Weights of a small GPT-style language model, trained from scratch on English Wikipedia: no biases in attention or MLP.
MLP neurons of a small language model. Each row is named by its layer, matrix (up: input weights; down: output weights) and neuron, and shows model dimensions 0-148. Each number is 128 + 24 x the weight over its row's rms, rounded and kept within 0 to 255. Numbers have three digits each.
A block is one neuron, or neurons of one layer that tend to fire together. Before each block is what it responds to, as a language model described it from the Wikipedia text at the highest values.

Line-start list and heading markers
L2.up48:120121089133069145135098184152144079142161107107128137121111117117136167152129126152129104136110073143136147116137118120159135108121100147081068132141142134126089148105130136141106091155138092132119143148139129120125158108116138104145129117107144135068109143169121129133082142103137129096103133126145164127117076145144117136162180120115122125126117150133135127093078125140128158112106088088172145121118120145109117066103155137092108158141157140128
L2.down48:151135113127179199134090157145137115063147132100144119112131129146187146132176078164146143121113144125127127156119136116109104082114149108116117146156106147136121119166113145094106121138122141116130141170120148090131121141107154127120104127122142185140131128163146155155151139101136146084162109137151167100128093148130073165129101085122100156146122145170124128118115119135136124116110140114109080100103146117142124070093150125139136147124106138115
L2.up190:103098100159113129157100097139159127165123148085113148169118119129118163150127147170123126108099145128119146123115130117116143118116085136175161122192130131145104090142118148145121143170141113132124089125122132145112145124146072154113127170114140132124145108146096091107155108142134104120146140170080137126155147148116147098123164139076136130136148161133111171126113108112144074091145085108091081084084115127129124122165142128140107104084119122154
L2.down190:099104086166136106131114116105149136158097145143111104151120119101103112119121143135146092097108136146109086104159088204148153147123089130110157147128111120130143125134159146099133136129159110122138068148115140119139111160135093131122150166106103142182132070160126096125167126116163156135165118146114136149153140174146134170098155148076123154130127156159078116108101110089133100152123088122171131110142124144135093133167129138097093125087149132135
L2.up239:104098140134125154164127149124101115149135106099121145139114133165102127102073138143094133117103125115105104110149126096154166093136115127176146145152110108109102131128141131143105103178157116114145082109127163097188134117099116155138132135122109121099109113094165104154102127139130081127105148140114133170146123133129125075115134116108159121128137140133154094130167119124098099074120117165094074102127154113134139165118123136152086125109122129138
L2.down239:097141128137086133149145167099144125119156128115110143126153149105094130150146122145196100162179173142086135136118148176123136115114095121125154181116089116164125127144166147107131141115110140128106122116119132117152119124126120125107111205128138151163123139132150137087171116108116117119124143130128119140142137182130144148122151142107123157098104115094071088098114106157130123131078130098165096152138129128127129144124109131064094148143090142148
L2.up907:112132130177045146166097112145100097166140085082097144168114123132123130123128141138121142123094099134154134113143135111152163095113122164127151149162159125166115128116151133128158152172148095126130143123151137162148127098140128142147124170128131145109104131171089114087103106138131131095128142148147118142150094162109110125134159119087120142130123142120104128152093112131132115079120086112142113088090157146131124120159144144096129093115129098146
L2.down907:094139110110105160156128119143149103145136174158118157145118138113121135107171139161142130095127170132100137139140121163143129097110141135124141115157147131126119082171181147068137129141177136107141115165163147121157151126105145137139082142114117134124121073102120157095170153149153181141174147099165142141128157153131109182147131134095106151128108138175118103138113130074159109161126144076160122131158096121127101119137133154091092162115117087130

Section-start subject nouns
L5.up135:149122146070103110094159165135134095163102090135126169155145104148133190146130128121142165137125140155107097176111132133137115140159152174125132086158105118136148158144128163152132139128136131141116140160160134135121118119144109093125092138139161079123132121152133164112098103130134133113078112157089143147146125122117115174089153133088135100131133094109135086113103161111162131092148109151153164132114116143111155106150136110120152112111069104109
L5.down135:170096112109093127100129120114132111167162071113167160114125136118135112114155142100125139070156112150126129112136168153123128142112144152096068191129094113144130129128149134151123102148101148119103103155153170118164085093126146130127152112101121125127134153118155147144097100124124115125091105145166122107150157123105146140093124138127135110142131080141072115088170143138131169106084109115095183104138167139123135151113122101123158117106149120119
L5.up342:098114139103147099109148091150135115164123101150146127152138105194122155146097106123164147167123163165177124156104134109126108145136117134091101050137108153123145171146135138132089104120129146142175145157154105152116141128151107123113077143100113095132070127101128184174114122148124141151098122143124156130130112135086164113165162174149129128113129135099143136128119116117151134131131120146153103149123099131158123098164121117154117121137133109094
L5.down342:085130117124169136138166147114093136164108119120096119131121126159123111137085069130090117127119179089116073090153117136109130143144122118113112109150106138146103154154133136128134116113111152171147117126138146139143158113150144134148161151139135146117110142098109131135098139107143154126159129116136106110094150120152180093113112176121145145139141111101074102124165113161124144155145133090149126134169142102162098109159116113130149169147119126126
L5.up1169:126154078143128090136166135106122140127072106090175099153137107168165145145093122129123113132132157172158148161101126113164096146112142178144089091148163157086169143144094125142115136108170159134086133147128144139120126120130128089113133082142137080098111130115139180114155134130147134158118125134123134138132096110135118094138130103136098118133127112109104127114120144107127131144166172096151144156113106156152107088129117158125126135129132139110
L5.down1169:139137125093162144097115154169113135132138140126112108113113129129179105166114149129114125096137115147078128076143127145115148098161111176128098091109095136138150148140097140118135121136099122157150093167138122120158114104134131129132127178124133119106155148109140155179121124131129116138104189132147140118130115136116141107167149164114140125129109143150149115127119126118122107116169136123117152123160147090144139119082136136164162120117167125119
L5.up1299:127132105110144171125169145095123143144097101131151141160126123166141149127088075118128113180135125138173138172151091146147128160106166173145145128096143119079124175132078139138113152146125161140168166129126174071076121113155119105126105115102150071116066132074159114120124123139165145119105132150156127157167146143144125127142153104124143099140120128122130117109141113112133140122116163148122148181103094118158113100137098136175144123145123115175
L5.down1299:122126120113092100098143069132146099145087145127093122130148131116144124170114148117132115076131107142122152115134082154146085142123117188100105117113189119168133116122113151157133149144123125148140150133178137156115111118188129110119131118123115130118138113167122115129138138128109116112137122133103158079098109074093112122132153158131155186125139104104135119140126118154123114141142101157160088093170163165145124101104158165183130142124155098098

Infobox list dashes
L3.up1201:083106118139079121151153108191119160123129115116130149148140125148144121120100154123177144130127150132106133115152120119183157110100080185157147097118140120125112108157149126134112109133134116138107082131156117142178135121093099148085130171121108104097145115103139093130156146137116141148128133149141123147118162157113164077126127108092134121137134114149113148100128120150144078070122138107120081155144135091157126127158134166129117141069147140142
L3.down1201:086096089136114140131116147122152122104145121115125139105114123110112112104155129135148071145131159149154101101150131157101118115090088162105159177105103133163130087116152149124172149114150135157103107111159129152148134138146122156149126156102153152159130111074131119114164143170099117181145117127134117160157117139146121146125135117128101198106115140158101087105135086146128136113126105089171115137150148154134136126111100141108110092107108143153

Preposition "for"
L2.up11:091123170141115143115182126140148134128122109203187127096140143158098124110100125124108117091135137126109125119076111137141158095133109160143089129166112118077098146052111125121116159112120176124103107124118090081144133112155104142118124116119086152105129108108075099135150112118135118137088136157131097104143135173123152136117110090125138124142137146091130132129100148135092141073137109121091143121138160123138140145169127124111103109155135105137
L2.down11:145137134125104169137120129135113191123092139128103100121116125141094084138089128118082132130163119118130102107139132114138116126127131128103159188170125120113116127155114115139132111109096099132144140094125117107159132135154169105078125139133127185149145099143124065190107142167100144138110136135102150103121102112111142119127150101153185167143112131147162127122156123172137154139169160150140112109144134155094097110114120095155143118163169135118
L2.up339:152139150094123109120148143171165141135138173161163096127125128136078120112092144128152131167132143145127148094076125113128130133115123125146144136131105136059068141094108133076148126116107117174118153119093108132114137142137137127127097073142125116109140125128130162147133113141120131170126136159096122114110129162176152127126147097152154134147152129121134160129124123180088156133144134131111188117128093155117128153102117113146100114132105127125
L2.down339:111180155126121107165145122146113146119088139104120115149121118160079097139085112140119131114178109138149099091121129150127103130097109123164095160109125136114136144176043102155103115102086188169140143136102127141148153106144118139117091128132164123155114119144091113127134146127127154148124124109066151140157101106124105125075152130134131147146140113133125103159138119169129175118123139109119113139150119139108124124140103149111081137154150129123
L2.up367:100136159138082111148134168146139115137147165151138136132132135139086127142083131135145145177130129131106104122092107126107181122114124122173110136149114123113121130120109143132096124125125120141119049163143110115133142106136113175154122122134107160098117103148149164148116131120121136132115123117086121116123103153163115134121117101119135121146131153109142147119123121139086154086135126143064141155137131100125139121164138117102077144136124132123
L2.down367:131109124135131135120169161124090173176079125127182132134124125140115093116107134113097112124132088105111094144106136093126116129139138163108160141122128125164129106141134131132120141149108140230110134091121132100190148118142133100133148114178163149109109137135114110119133135144135126143115120141167172141119099131158179117129123106121119149149093160139137141108152151155112179110098166124125154150157158121094097120153139142140118131134118119113
L2.up688:120133124138095129155152174135127131097139139133120119133088137116094121122085104136084143126149111112097130122105104100122168095127120117103091133146093113084159123061114131127113103129160153127101100154142116082148120101136071143147122135139090135118112127147137143141146129132144135115157126062131138156146066171130145124141116123148136113154128164106107135134097143133116143110168126135132096187125154099116126124139141112097090151122122143176
L2.down688:118135151111166121088150149121128153100102137130154111142111124131075092129085147138086111142155080116091125133131129109148100128097145106104144174138119118169121104151126106152156092128067127171111130109101141086164136143130144132112160164163137178149142132124145079138132154151120155139114122147118131103117088146115145119130153089146157148162119145126121153102207153144127161105128165126127129116155125104137113127124149105130106115160140131116

Word-initial noun fragments
L5.up155:137118152111116129092152115115156108095117168094123144107108126130176121098126121170120157170118147121142119121150125138152096127142139134138092106123123122105090132190113143146118064101150175136098173115112120126161110110158139115153099147142132098138124146128133139156129115123141126122152163105083123118122086091104132114102132129118116109132120103095148066121100153132140128093109181196102121175138096145130172103111130136146129114142123100166
L5.down155:110157126109164153115114129100176149109151097096110126072116127131126076079101098137158149130169120141103117166176145137115111126136155128135143142129122129138127101143156115138146104133127130130107152142100140134138125131102176175113095174112154101091130104088127113161100100159107108137126145120121129129141082140106143143138089105146083170124129168078117154139085110098176126138123116141119112141125128123146116122096147139124121143126129135134
L5.up452:130150126105132145132158158142099091107088167098132132107113134145138172099156105126127160158122138086146096118131147093149159148123112159097120162109144127098158091134074137077132075117152130139130131134111125068145092143119139139127055168087146136148127112125093112116123124112121124147128116190085205125140147099121146129106143152119135094141144116109133115146122145123092096138100172147092121134094125127179146113070129136174127197132137114164
L5.down452:097124115100157119134123118136114174149072151150141134090138119134142115098117123120134126166135151136137124113157102110132121138125089159148137143114141134110175102112117111095114130095131096164150120141144118108138109161134155135114082124131123157120160142116139097125148139149119117152174108177129131141158112153122159126133123137131094135127138116120142092121092127136139079138107125157141104148119124141195115082147173145115195142146152133136
L5.up1015:158134096156138122103165114086130138124087133087136106134108129163153144114095128154135123123108134103150135122099135094144172101083086108099126128117162125111135135158111136120179094121174149157120174111154118119105122105134104160181057112117115119130109109120122118095156104104131115112139115162152170152137120145132119120120190106108144104123150096079170091158152094169131110128134173108163158125099101112111122151110136124160144147130117129140
L5.down1015:102148153081144122122127114151111117137188168158136121080115114059141135129144126139096117147134125120147103122143123125097121090158123108130105091126107136114125143110089112147115194117036110133145076177143146154133144133147112126097113127131113124184165149148097128121140116121119130143194118107098143137119132155135144143117136126101121160114127121092139131146110122127131119137118102126130121138183189144138106117165140163075095131121143119138
L5.up1208:124123093141083161072124151145144166123128132123152126086129126115136153130084105152111154138136117146149105137140119087124129131128167171101098129167177138164102119134114138155144099129119116110091154145112129109098126116176127125147104130116122142168107118120125120147163094123158121118122136090111133121136093157108111136128117168136139088121097130092116111182104139090146140118150100127134121106125146137120130112130141104093132134086115129186
L5.down1208:129125107104177156073083164134067220088120141104146110110150125132062124142127130129080153081141117133097145100140110102156095107065122118177122111118155134177147087109154115142118173123125119120071103147151121115116144125124126100142141129057126155125136126124126087139150101167119144135100123072149118111124181145118126145157172174152113083104119134107134099153158098111092097115119131115121179053145115172138175119122129136125141111159108114143

Technical content-word onsets
L2.up423:107138162107102114098194109128146092096134175113109124148093128137137158130165113155110156174145146113123129135139189159134140111133159160162130128116096131141143147156125156125138121137177189154118132107109143109191112128140084072159134117140120090151125121140164164125102113118136135147148142131076156135145167092126172107108116178098146111160164091142151136106128125097104092106132156156091116162092102132122155119157129191125129124137152096129
L2.down423:115149143115138104132116139173108140129116098103151143148100133140130135116130120121158109118093169128145161146139082136113119140087121125132141171159128142114156120110141115112084151099114097161120120191093134116101136058094130168111171092109131169124132123132108112105134138165149119113126092163108095086083131155107115163186118097167163134093140143144147116131132116152148121158115082109106143138123124126123086143134122110157114132127121141148
L2.up922:091142153085138161135162134121199128142121146142129101168137132132134163099157153151147128185136122151160151128124123138111138118140124183112139135139080126160127128135148139130137142159161155093125149157114088138119113116142160168119116143143107130146116123151103153125089085120132103112137110125104156119118160129109125105127140125116112104125115111067145070114119104141129111122115154136113107098099142100182138078144130138141162110143198098172
L2.down922:124126100128127120145099110153173123090128106137113177120154127169107135139130148138127099149097096121177157162137112111089137157140157164118105130104155127141111122159138112137154133171169082144096115130111135155119121104123149103149106128155050134141114153075137133103131106112168110120115144136143160125114143155166101121127113109103106145110091184136105107102100106113129131160140138120127119124094148116167096113147119171151152075130139088119
L2.up1374:128135095147086163119139123136160121144089150118130143145123135137107161162120123183125135118167140146145160203159144134166107110115153121142110100131104126140145157133130162145142120188120139160110130126132137159169144111124093132138122170152109117196099090144125180136117120126127098123139137119141140146167132108124220102118105138102148126124134082115119097145095117118078119112172143155140126115125122103126148127135149112102169107088141106168
L2.down1374:157136154120137104123085130132175121105107077185122139138088141192143129074156118127135169111117118110100151123151146157109126140079147104129133157132106127140112161103120120127122136160135113069139140147109090137167127148117153150107161126143175159117164108161154172150121147129138145150129148149179116136121097136140138101141116053133122153124127109165115111102108134139131121128132141119133103126128125155151092133134147066125115160131103141151
L2.up1587:133123108110082090102156134130191126151148133110140118140112123131188136161122128192125127173141152139152133132130147141168106107126153179124115086147125121152167087166124143146140119149117158134124143152134124119121125114135123130140126129117108099163109140172154138116132118096113095141151151116085108112144148103082211116121124175081124117115129118140166095141128135137111092122158154105095133090151123107148145095107136145124140151115137122170
L2.down1587:109114185172098111095067151062153170126104127125128106148150118109128137139102111106105128122100159132125155103148162143120163156162156152094133154153137130149099148083119108081109111159093104086162155124133122134132110116172139138142132114120150108103116151090154112120099116123148106130094169113148083170148131157118154110126130132138116150096133113123142113124123145106139108133158113145117135098131133144095130100139154112135124186123086136097

Statistical summary terms
L3.up1752:151110110129131099150106167109166150129125130111134136115135132116118164155125128144114129107108181138074121132093170130089105093147079101110137103117165110128147117137098139119126127154142117107104115127143131121129119139127114131113122128150141130098122105084138187138177086153133134144129152112155174174147107099144119092111147118123105128110126117150169154109127146147141117145185120103123129147096127124115151126133124107137138111101067127131
L3.down1752:166103117141111130147116114151120107146102135100137104149141123166117112145102148125111046136087175123132121151091125117084129074142109131130142128130169133127135144136101122083132154160117143119133156118151125124141122100151134090180108097151128111114121100088098177085134073102131123110079130086117118184126114112114116127121153135131127110131140118140119156155195121119118127119124128099120107106124147115105138145151120116154107106131131114113

Clause-opening prepositions
L5.up117:128146118112101094141144146156115115106144141133136147127122168133126117163132156153122125134135096115160093113093110129083097087162118147115126144184115128124155132144093130123150154118096119168087081152104095127109111095159175141086150159133121150150125154121109145111104125137142148113151160130109131125157119166148158147119105142163125123156124122111116133083126143138128103098112102106121152139141097100146119107135160100124115130136148153141
L5.down117:181095140078084124148163137086148118162128146125116160122130120120115120146107081148091153153178061113127155146138151077126112142104146121117138127136121131105176132106131124144142095082131112181161125151151105139164084111148111095152176146104123156105102114165109137127122155169115137135144121087095086130157111170141151130126120094121167115142121145170154148142102146156110156101118151135123200105115138147128138113144161123099161130138108151136
L5.up143:130123107102104111125130163200137127107124154115128113116129105144118109122120152151127131159165138117141135137128120119069142150140121122111105150183084129121125139129075111127121155102126122145163086145126123088122130101142134161089069171130125146152111107129088146128133121133083131100182159082105164098115138150146137090083149104228139117146120144136124131110119133148097132121163125136107107124130138110123136142118150131105076131153177098130
L5.down143:128119147124102136126110164141151162150129162158137125094126127116084113133091153158129123121170112109088116103129138153130110139115130141120164136127108140109144085109123102145161124109130140110129113120110108097144109147158167107082122151147134179139163131182132108178109160118107151136141167113119088096158095131111171138095148129140166145140130118114084137129135131168107095116111186146123140129142136122127132093162144119121152125150149118124
L5.up311:135101113165116174104128162170174116104146150135164098114109132138121135125123117139151123111133140127140104140095131126093132058127142103138132137185111119093090119167141144108116139114140126139121098121118129110137134102131094153118116162103085123123130130172099094116112107127110131150165126166135120111128154145143137152110111128131124128137132140067127140119102153145073122168114147102090117092144144148098168147132135114134144124131160101130
L5.down311:143131163148104102113129098152168167125120153130127149159120114124114102129079120122108137127141114117125150121164122125136105171120143119117180122139125111171109076139109137159116140140096097142166126109136121095120110144152130153116154085150120109080148144080141135122151122159119122139079120125127122158156145140088137087129171159143178114127133118162166147095168130177132130144132159182115167134131145100081128092093162106108123140125068163114
L5.up621:118105144116130148103161191136187111125115146153136153134114129182139138096099121177107134149139143122102087130108120128089149067120114100131143140118134145133112124152077134123148127108108128142140143150121118078139150124197140137112126165116071142123126137146113121156123124171132123117159157161126126103131086141170116135123132128105137112137111160094160074125110119164103111099135110113111146137142133106122141125158136157084164118139098098155
L5.down621:091130126093114135127122122111144117130109161114101155148148118096129070121095129177132122144119063113131156086132129120148106113093136110091170191105163145145180099124133114179170150111112150149137120093144083142155118159111098138117139111123131125153116119165160177126166103144107129130145133084100113129128106110101130135091137106098158155106107142130102112115126117116153139133093117125161161124119132112110097153137134171107135102112158094136

Templated field words
L2.up112:145135128136134117152142135115137132156093117150126136121133126178158157195151137144155129153105129116120129161138153101140115150145133144152113097168173130120127100137177152127140128166147150127102125110179147115175133100151094120142115165177071095142161063165125162138172111107144120127124129136116135160141143122122132137175060096146100121121132117136157103129128119134120086127125084120144160104118109135154167126140123108122104119134110142091
L2.down112:121146130101135108118095111116155130127090128093152164157144131129150159176144147146186107128116170143126114105118146114142164131128124143110164136147103104093166105123106102108125122181155106119103147112144103121116127125146090107128134139151142112140126142102136138112119123097118097109145136159120132125136161111119162168175088149123144127106109137142152176099144139174142145139120168109140110119106096064120133160162135082116151124139122086145
L2.up923:074113164110140092120144163119125093131118099117132147131148105154176131141134159132156155099121165136137140125125115094153133139126134122138093081154189140144136158150097125156094121128123108123153101129146177113129132095131131142125112110117106125127131110117133098144159130111100129129083154094107112157169107096102155098109112122131102102130094096123150095120155116159141124085114152107143126104118097092176138107119126134111125126126130122150
L2.down923:100130145139145101113142181130135150118149150079114085146114129131172126146105128142158102110088111119139140082116112133148072186135146124156095166120144138135146123161106098093098149121184142112099061133112154096099141122081127147206112109125106144155115130169178137137128096122123130116167112113122139110115101109136103139139123140161127122114127135184174144105156132153174162146103146138104086152117099113121136077122113105128099142136082139101
L2.up1419:084096114122124057143135171138098133143150109141115105121145137137165128179172155139099116147135150103125156117117150124103116093139153183095133131166182131149168113142150102162112118119161096102097122161113077124103076130145146138157135126113114157122122152146123130092177121109121126157120110133153122140131098107134144124130161154094066137141114117140137091116161127158150100136127147081127173119143113114128139061137119117114150151113144131145
L2.down1419:105088125128160133141125176146127110136189103100109143112096121092143123129102187117101109122096137107127179095092144132096103134137121130150097112148119140129151165140132117126094162091107129124123139102151118147128148147126110114171126121134126178154133176156111136131117116091121125137126088144127124099154147145124072124136162175157142110148143117134127161122124108128135106126113118133105148119092126074155092109133098095139112134122102139117
L2.up1739:151095117126122104134114160157144103154107123113096134129124114142131145143099174145110096115132176168140142118131122132169096112123131159128162152162150124142167128186100145167108127128200123127159138143120108092091101068151154107123134098128086127144143144123164096112160134120131136108126118124094102114122117103106140072117135135154123119129129116146131127107157144160139079114138099126100113117113101125150103095121137150117125156099146097125
L2.down1739:110095132183141118114095150129136120160118141106144114135080143102163141131109161114121113102132149128100155095116127137111114166139086181155135142133157113136138063138150108159103129134121111129119150110131111117114114142109087097158145132113141159176147115087131121144167133109115143118147122181107109128177137109151136127139141130133119125124143111199130103124135119164150140144144126123095129141132135119114127099108123105099096149102116077113

Mid-word pieces, technical text
L3.up30:134107142158130143090201125102165103137108178141141147146130129120094147162143112169121165149114131122107093123122163143128103124177126165176120054152126113134127151146141133143154134159189165149134127116123125118170150110148127118116119145136108082152124107149161155114109116150148121122131123159124128146154143093092142094100086197128140120138135093096141109120126121099084094133162112157083090129120152111122124107186129126146136095135151090125
L3.down30:131128172126136121097107133145123120119137097167126106114120131170148094160174106093153118120139181125131139140092121137159134160133154136132140199137154126105084132121126117132119189093112111107130166174132111119102103127129164170130109093109138141148127160127145116109168124133134114112131120154130120094087097153123095146153116111171127135121138139109122143162159121117151142158144073100083153123132122132115083162115089106154079096137141129124

Line-start list markers
L5.up131:112126174076100109118092157123106171145162145113130129146115135130121157119118102128123193116130149130138112117127099132113162138144159116138152126155112140101085153160122129167069105059173133169165093150148168117145145157110088120124120133102115079091111151090160144168109146136140099152089124143113138113135115107111158070172143116117107111130141120129161130108143132145111092142154134094102078121119143106166117118113123133131144151106148131177
L5.down131:113117100136121113124155105118189138088115119112146088162133128133100167139100115158122104130149143118159115106137139087117116109129115155156152137163124130145127128165131120144117111144126148121108147098161040136119109119155143116073172146128143123165124128059110132102175126154127124119142133123122162168127125134121147124112098128105093115115142085140143126113143145141136147108064125115104154113136124123142153069135112107151116101122078125154
L5.up445:110143142129118134149131166123127133140186155100124120154115121154129176103104107141127118152129158144131146111141105092141142078141131134143140127110111169109092139151150158106116144125162119140139105103138138115176132166109127143085160094106161147109128130147114098101091126146119120131120152117110094141133113129101149128159129115081136116140106145182168168127139120127129103103133159129110091158137152141170137083153098163079087178119190144117
L5.down445:125107141154131132110140159135128118091113089118111166154118110128165156097139138158130089092146128129125147142112142120093133101143098133129150121134130128146094115122090153093122180108121089147084136096158124138097139147122116156096123145120145154135184140154066119064145087121151118108118149144099127138137128156083091132094134089111089135113113110124145164102107111154149167092104152136111136119157175148164133112101095101117099096106090088124
L5.up927:084123174118099168150111124131097160155138146121125173154119126120144178113117113132144166133155093147107141117107092154127137105134107128142192082154110117106098111123139130150084120095184134114112085180147152135141154133145081144113157159117108103099064143116144112123125114129134104135106135146106140146157130109089168094161125148099081122119153106151118152125139118136151076105167083115069091130122099111171100122152142130106112159109134142203
L5.down927:097114095131127139152168093122195152085126146126177133118180118146112149114130142127120094112134122142168098080150129143146118128123080139129148135147111153128112103161154135124129124130166131126139135113151075162122105104139139153163136154102121126175124122112099121084176131159144098121131102086125161151104132106133107136125139127121117155104118088147133108113093103145122130130090102101103167137135141114120149077101146136108120078087080159141
L5.up1175:124135163116139136119150137122124156168168145136114138151133139160131194159101126135173165106147158144099117115116090149105159120143109161169143098110112143103092118135152128114095124087211114113104106088137164082145130137122096132135161091082086119131093155108130156120109119106130110124087123109153123124138152092147176050162085111120104119117142121152159137100140107139105132137204166141136102151159127086158134077156100143069168111123151136112
L5.down1175:118134119150103098128156157109142161099140075139154147127136123160126147111177091125135099147143214126145148106095149159097103153161107146180123122121150138151126134136157105109126138119107110153099127084201101100116114145150098117128143144129142105149131118094090145088168108150123125108152170150123118085144136144124124108125097107146110145089145154128161152134114127133157096116114083116133156148155101139117122089142100169108118110102118131165